python train.py --n_layer=11 --d_model=256 --n_kv_head=1 --activation="gelu" --norm_eps=1e-05 --attn_scale=0.0884 --tie_embeddings=false --parallel_block=true --init_std_o=0.0 --lr_mult_o=2.0 --decay_fraction=0.595 --seq_len=1024
MLP neurons of a small language model. Each row is named by its layer, matrix (down: output weights) and neuron, and shows model dimensions 128-223. Each number is 500 + 40 x the weight over its row's rms, rounded and kept within 0 to 999. Numbers have three digits each.
A block is one neuron, or neurons of one layer that tend to fire together. After each block is what it responds to, as a language model described it from the Wikipedia text at the highest values.

L4.down367:562437552499532449403534513465492451545414547476501503521581442517568463489493459462551485450496533433492527462439548492512494446459467573483543479455547509536448493529480549403503530516560528458479510557417535521557565464477508522492469558485515491538489418475505466560522459556477491496
L4.down422:533568521542487450512473505539557461444478529481450532501591459501473515552444523475548586480462498574442583481480432446546526511507568591545467511416482509523499515545537512478554502532502533502575419437487485488573528574466544510476595498458485522470521518494426458465504448464509420483
L4.down467:472469520568510450513493513570451510511507509480555469558536486449524530522500486457565538493442426475505460492486464538503550495455509541517488550486547489565507403468467484495507524395492564519546470497524403503502486566499495495539533526471499481456455502470532437571521494468576420447
L4.down706:537539428466567498556476540506495481446478543521499517462524424481496502491462557543479543527495526479461537529512500533484442461542455497453501507469522508537452425491535564515531497463547425478583535541470431511492511517433561560490575461471488531533521429496387511463478486547507487547
Description: Word-completing subword fragments. Final or middle subword pieces that finish a split word in running prose, especially "ut" (cut, hut, commuted, lieutenant), also warn-ing and confron-ts, plus "===" subsection heading markers.

L7.down424:535482484537468435464475468490493639469563477488447452516505481557479509386470484560568515481538420439532492521511456494466503543531516516496506524571484524445511491493506547513487383497491564502498472469455411533530540505481453513437548509511527481456481532467527482529528526498471562501
L7.down654:573467488512601489546493455484559446467480529556504481474496561504485495537477449527534425452454513524495502468481507597511418464496488467495558488491475508430503525529536511556492556563479468447542587540504486502434549455594520545463542543511546505545455524628512444551409465487481535524
L7.down794:505475531500525479500533492514524488564531497473528463493492495502511560512535513580538489474463455535494526525521464530495423437539523498470536496495562596485586546506535471466442486508515544481532534466476461452470556416459538465456503537403580512497542439512537534514498447533431499532
L7.down928:462481538554453471494501532531516414478493533444513507468507439513437485519537467565472536495469530499532503488535443520503495506483531513429521461493556589524544538499505498502508520503521466475443438490511420529489571512521455438518470553417486442470527574486466482419446535426548553475
L7.down1019:499492489508520506448566412532547501530469529469469555541470516560527534467489526543491403487505498574543439456412473524471472518563551510423580557491415520501505543514465480473536447459490467499505520424530510402554421500522511444487507590514475502421476513521496435467540514484550572471
L7.down1142:447523466556582538460503520497384438489519485534499521523515526505559444574482547490527443508526556475523496464534528503529585545545540462504568496431472452428437479493525511501499520508548491445487526611533509512472476536468573474456528458531523551499509394522467529563504485564447459468
L7.down1337:546469522532524501461495542512533470494508467503554521414490410495493491524519472533473579533508536481533455532518503515544475517513552476517459509421518475392482462581449516487446510518551487431508542460511457422417523499577482497497462507524584488486455519583472474485557477551410534501
L7.down1474:491449526510476464515454499446442582446461555501498525532389494544487485565522480559535462489443534499436471501510437580485487489488492499472539478467486544497529484550529520569532499503520435545554460471615516495450491476477455483524468453433522496509437509489551540435468455486490470499
Description: Verb-initial fragment after "to". First sub-word piece of a verb split into fragments, usually right after infinitive "to" or a modal such as will or can, as in g(ain), pro(hibit), g(ive), prov(ide).

L3.down36:554492468568466493510524490457563521482508516512501482545561464528522499542471521461468458487506520522474479512445570441551536531519501493514522495548483442519492492570481527464516546465526520477446478517545512435531533480565493545524521423480468502478534525462514495547544500443541534479
L3.down1491:440570476479542448514525485559531549529449463468548440521445412507541485588549490568476433515457510451611411512482428467558508516508530547489453468481466456558522534493502492482491491489539477504471497494569529457565540488488482523479514484466543482488484467451462422520569429494509460475
Description: Verb ends expecting objects. Final pieces of transitive verbs, often split words, that await a following object, such as prov|iding, supp|ose, cre|ates; also as, of, includes.

L7.down97:482453489490433442476490491545455500540479516535485555564460514545503526431501466515452475393502471458482466478441456449498554524583480464465531558540528533524475531432527515552547561502564476509481527418490453489535534508497514513534497467364542541531565531503450474510479446493450551510
L7.down265:587541548566514464475495393531596516485478541488528490486471484486509490443566479463535564555490439495552499505499537428500549509519491443514552495509477506484513585515496445485496509516449516454497484521506514535451504502517487497535425556480529524488543541595494499453523471494448489450
L7.down278:529519466499453540539532405489474525462476420539565484511539467538457526499567496452462537562463528501532530485453438511516433474502483442479547479446530501473466539508500520511483523508559517523481494466506569493421452524506560549495481406520496521502550571558456526444488392437461449532
L7.down526:469503455477441493468499493529441451517496507491500486554468583533500451572600484524491507513536494496526471502503503417558502518521578480551495545507540455505408521498574493439499479524521510463556527465548487537493580456467517477556505482486510549447400529396550512506452569507449520514
L7.down662:462503546492428513503494531522465486464409456525478507454489433497514453497469613524545470526516493509454483506442529498496378471553462494582563518498432480536533506535543466554471519497535503477430534405477488477432489530467543485560523446538506491569518558545600569484478509534520506449
L7.down1018:494655518566517566511535420534519585508501490478503563438509511497506528551458453507478489521481479507523522484500466564505480585512458499509532511515555520470529539584510578479473541503572487514508530503569492477490501442535512492515520502517508479492548474454519467540521430475481518492
L7.down1194:535515543496521482433475481554499496477512526506468502561480412471488564534501493490569471492621508564450464439504484526505540518507560497522492523500533466487482488528516500445479523527491498528519567465418502511501538528529534456497512455509493492508512478502479425525548486489492558446
L7.down1445:409428446502540448532513514476480535500467470482557542505543513462506535485482445561473453481483522501524394530535478521496451489410527449564535513520485519444459584464507481448510485585505529491419462433540516486493468510552498590533385535466480616540510477535481502456471475526535443430
Description: Wikipedia table structure. Pipe separators, line breaks and cells in markdown-style Wikipedia tables, especially header rows such as review scores, election results, league standings and sports statistics.

L3.down193:528539460508487517419534490536515468513526464524486550486537521580539509409524557484462492495442466513464549529519452478572492638506508489498486449452528502572501469492480503496509466518455430489525491500506487558480552493488519437439627571509504485479491438591469468499468496481476426580
L3.down1220:548584439495535443534540572459494553541414530519445544552517540465583556431556547464474434558426469534542502535478461490499494505548539449528542519532536440581456508494560476494516538477471471451494496448566435458471478454511506485472545566561547509488445427514513515472495446518471501438
Description: Standalone space tokens. Standalone space tokens, often empty table cells after a pipe (| |) or spaces before foreign or unusual words (İzmir, ennui), plus mid-word fragments like The-re, cl-in-ical.

L4.down459:520579511473519528380459486505467520495575519533456503453523458540538489557486520508445451523594404509517508519539477407473446505518564422467514519465450541505434535466378473501475543503431450489511560466546523534479499447454540476430513533540576500494523449529485553454551492534513529472
L4.down618:504582534529513460463536518446523582524501497505516471474561509449432438498509468492531530515507447480493477499510524471471505586525539526424562474580461413430446515512497499470519530524534472506534594533506532510521444504524511511495474540531500509496518509582533518457543487499495467464
L4.down1213:455488485452522486486571511504540528498494529467511460512495540481494508464473489496489486558446507504587576485485548499480521641463494493531500487516479514531471493474439500480516527526530456435552495437556581514414514486511501491491492544590509490498446434515508382484519454514542536506
L4.down1470:433516508494527485453491460486491484432495516516399469464486523571536501440499547537543530521461468479518463463460505432527557507558480498478554464516465447546530518498447507475513474431552458436513534501497479503501516565588491465498481498556526493518552463502521550559520462506484521510
Description: Standalone space and newline tokens. Bare space tokens left when the next word is split off (born in İzmir, be essentially, or elsewhere), and newlines ending paragraphs before new sections.

L4.down94:573478531532601474483474564468440530449446485513537526617389487453512525401520559506481441487495526548490487545507518414487517434436558523575548526485483527519519537520490529483452516489467504535486488510450500489440505471477473453540486510415482536523598505449519484443472480469493505538
L4.down283:499459526473420488461501531499522380489559490488571502530523489498485489461517503577490448473566544574496493495445472487486480520462476548441517502512504461422407479509428521560495454534529442531540543505512528448484460458440562512466508562537578494483471484554456494512507500457516553470
L4.down954:481513574404422470531553543541542522497539516422495580502544496492499485567487543511523517520443429532492460485535446480466544455477517557493556486438525457557464455512522524548484505495385510437415537509476465493544468538487556503521433511573518471538521524478555433527550454525454488493
L4.down1352:479528519481481508507579488548452537514438464464517589460550542488531541509440479502551523510486551483443507466500487520457442593547431455467504454457469414438510503567487515511540555456543447492488446537465563517617434518524452553554514482462482511478503409506562549516419479441437528587
Description: Templated Wikipedia boilerplate. Function words and table pipes in formulaic Wikipedia text like census paragraphs, data tables and stub openings: "were married couples", "is a", "| 2000 |".

L3.down313:534471509532430455440470470533515508524451577488508498577486460513484505497546482493480473472477485437482427482448545475432469543532460510476522537506558504463457493525548535509437546510495539505522463514653427479448443558505515535513501501396507525562484492474562521512440509479484533545
L3.down1533:481530508489466496534514482503516560463545462525503547533486486501499571550481474496447532601511483507426511454525494537504537477510552488517503502484536490512456454472452471606510543504489574493519464557519546495520533468511456515511493501555502461516500487522559492511502590463431494458
Description: Line break after section heading. The blank newline right after a wiki == section heading == (Charts, Career statistics, Discography), before tables, subheadings or text; occasionally mid-word tokens.

L4.down152:484543485452493418465525507548496573508534492524475517460549515572481510492532514546575504505526508505544472557532516468475599477505505510442505467527527490516537501495504453404535551511557445436387417493478540455532494552470536516497416446502433476497501486506495500482605538487557522478
L4.down349:503438530496433481491504509558446498550526522440543449523472510572543525497457509460472586493507500529491522521416529542501567442556499497484489441529559462489522527474544460486424513576527487457489421470500540455522553518427476481496539531471510474463562533508533479445540515419544492481
L4.down587:523484525535634420486446510460447494508504455496518503608475436508493486561512502491481497474528451498517473571505462550524596515504562540507563505541525489466568510532521469466448519515450543492563408443483518481437501477479536481522497496495498501497506503447432572453573515543527483513
L4.down893:465429517525494505502513497500469527511518556483502466574560472624490549504553513486536452509516508511549439431533546584427584480526474502476535498530498552515449456467471583513556527506479489501465421535501588488470479542459470440524472488477406508550447523502501516507514511464454553512
Description: Main verb completions. Final piece of a main verb, usually past tense, in biographical and historical narration, such as sp-ent, purch-ased, assum-ed, served, took.

L3.down414:489481422474556464413539463471509508528558505438505521494470474444510505560457458472502492481494525507444453490480450587476508516548460490520547481485490486525507495564480558513502490475535509499527457512462549447437517463469552536540463489487449457451455541497493442494529480532537518535
L3.down1279:520464487469414486511436528493499488559542460544530517524539472459484429540575429507506502508472494486410414543543549498417481489472550508492450514538547485522497467510412568435549481523474510528453510552512512500520507499498524463546497453554533530469502505513486466506625478478520484494
Description: Spatial and temporal particles. Adverbs and prepositions of place, time or direction right after a verb or noun, such as near, back, over, during, until, around, plus the word piece "os" in names like Joseph or in losing.

L7.down37:449491495491475450501518421496470542439449578517508495470473441511509564504506524456469499487474595519541477478533443395486475535563581440560555517525529505553445479525524472532408549515475501475453510512551537489546494562554524459477474488514545497477497471531583569485521443486417455520
L7.down120:444499522527452460524424512505479473494449500484477506525470521469493517437518507467501505563514516485468516443504504550542500531519458503528550478500436590499489479431569501505556579530446542410424459533466517437542510494554580539517477499468536465590445436545517461455601476443569511524
L7.down432:487498466550528513490529503460542462500502494549466453484450601434468499466474491540497532469495575519501428561544439501538423479445488477520581517488526561419514500455530535501490476434570493533499528482508479481515432555502460480551515424440492592546499603469469482499457502517451446501
L7.down541:448530513543510503503513512542505506529481507511477484465510531518537543452469538471420469459548462574494521515515463610535516479538473500518525467532493502517522488539436496486500448412488499516486529417534454526420476462536474459412502484489461522485415539465567506451440551491476503538
L7.down910:449531491497584454480490522501569566474477474530477548501479467477531573492539550512519473503520532634528540562497463515443480484454561490551510439587493488541460502540503504565470484490482415434448473477538500519526510558550485477505512511518548500513450411558515543508500523419457474607
L7.down971:440483549520463465502523460474465525493468525485535505516525459602495560509501552491503440470478478513498577489465484518550426536553591492481536568538518499570516521513432462450424551491488443480556550514553529510529538494498494471540482566483536473417464430475416543475536474538524533454
L7.down1239:478567500537473496501460524506535505453477472545522580485548504446510530421468466466466498477501499498378492499495529419486486489453511393532452525450540539557481520566487493457508541502467517506495544560490503460514489497540468533550432495420556499482585581496482593523532567454485525472
L7.down1358:478577454512489450471471587580541475451513510535556488501502484474518499461559495551457576428560448493494484550528489481496545494441523517542557518457600475450448579579456518508462526499492439556491490522543484444478480477499506517573554469485486554491544476498446494509547488490504491527
Description: Standalone space tokens. A lone space token, mostly in empty wiki-table cells after a pipe, or before vowel-initial words such as ensures, embarked, essential.

L7.down301:508528535487523534527517574492448500440449448523461488423545504537521493553528476494475482436492511409525511538433519542477599481543497481515498517507503515514544435510482482445424466480507498498497467487548519513534573487572553474459494530499521474505548528486420539548549512455592492552
L7.down305:525476539486586470502557492526540386484565534524542491540542539499526531547546512472539441449442543536582456449453508433520453494455539435438465496520455511447446549490524526518514485546485462497440548514466432472476496520440484564428575481496585527508465514553486505492498514572523588484
L7.down376:464433448533537395452507500568513506463464556467609498442520459537526528457549459514546555484466413527562502495504464508459542521484538505536471470533441522527564465492521510477463503441551499531478480546482539517455518502500447565484532494456511519493444516488498494477531499546513587474
L7.down389:495472499520525533508429503511582474513449530536475541477470458406531513438432517468416487496553537504496494480573591436498515469458530544540515489588454517500464484520418479510457571519532544488453502472503565439473467479517463493432486493557491490499480418484600450464482509542463469513
L7.down690:499459496510489540530501510491560542478606491514463503489552488536494595527415574440532472519571579485528499484469568517483386492527509480521487533536490530494458420453498464605500583533514427450548547511552504502485439472475556500430438467476480493448473421502547503540505533488477491490
L7.down713:549515502499533520550488512492474510523543460531503565493500484545516458489509530466556489470556473521459474501471524561480633541512517478442444587537482484533513473545512485461530534468507492450478494536440497468552541482473488532509412472542412445460525463457511498499546604463504486418
L7.down895:508427498457495484484500476531499489440484463521501510514516515499567543489436479469448488517514475419448407542527522556500530513434508517528438519582557504494460453481479432492557548457510457487437552451518510438495536499506465585568481535515473535441504533516557533487515512506599546432
L7.down1354:515466568530463512486543559480509394512516472577492521459506495473517469471471496449371474439537564512490494495528562475548457501459452433522512464565443550500497510511508453554446605552474495449428509489505485474562491510476525537491520526483507531557486434485494519544491540497480459452
Description: Verb-completing word pieces. Final word pieces that complete a verb after its subject or "to", often ending in -es/-ed/-ing, as in confron-ts, t-ells, realiz-es.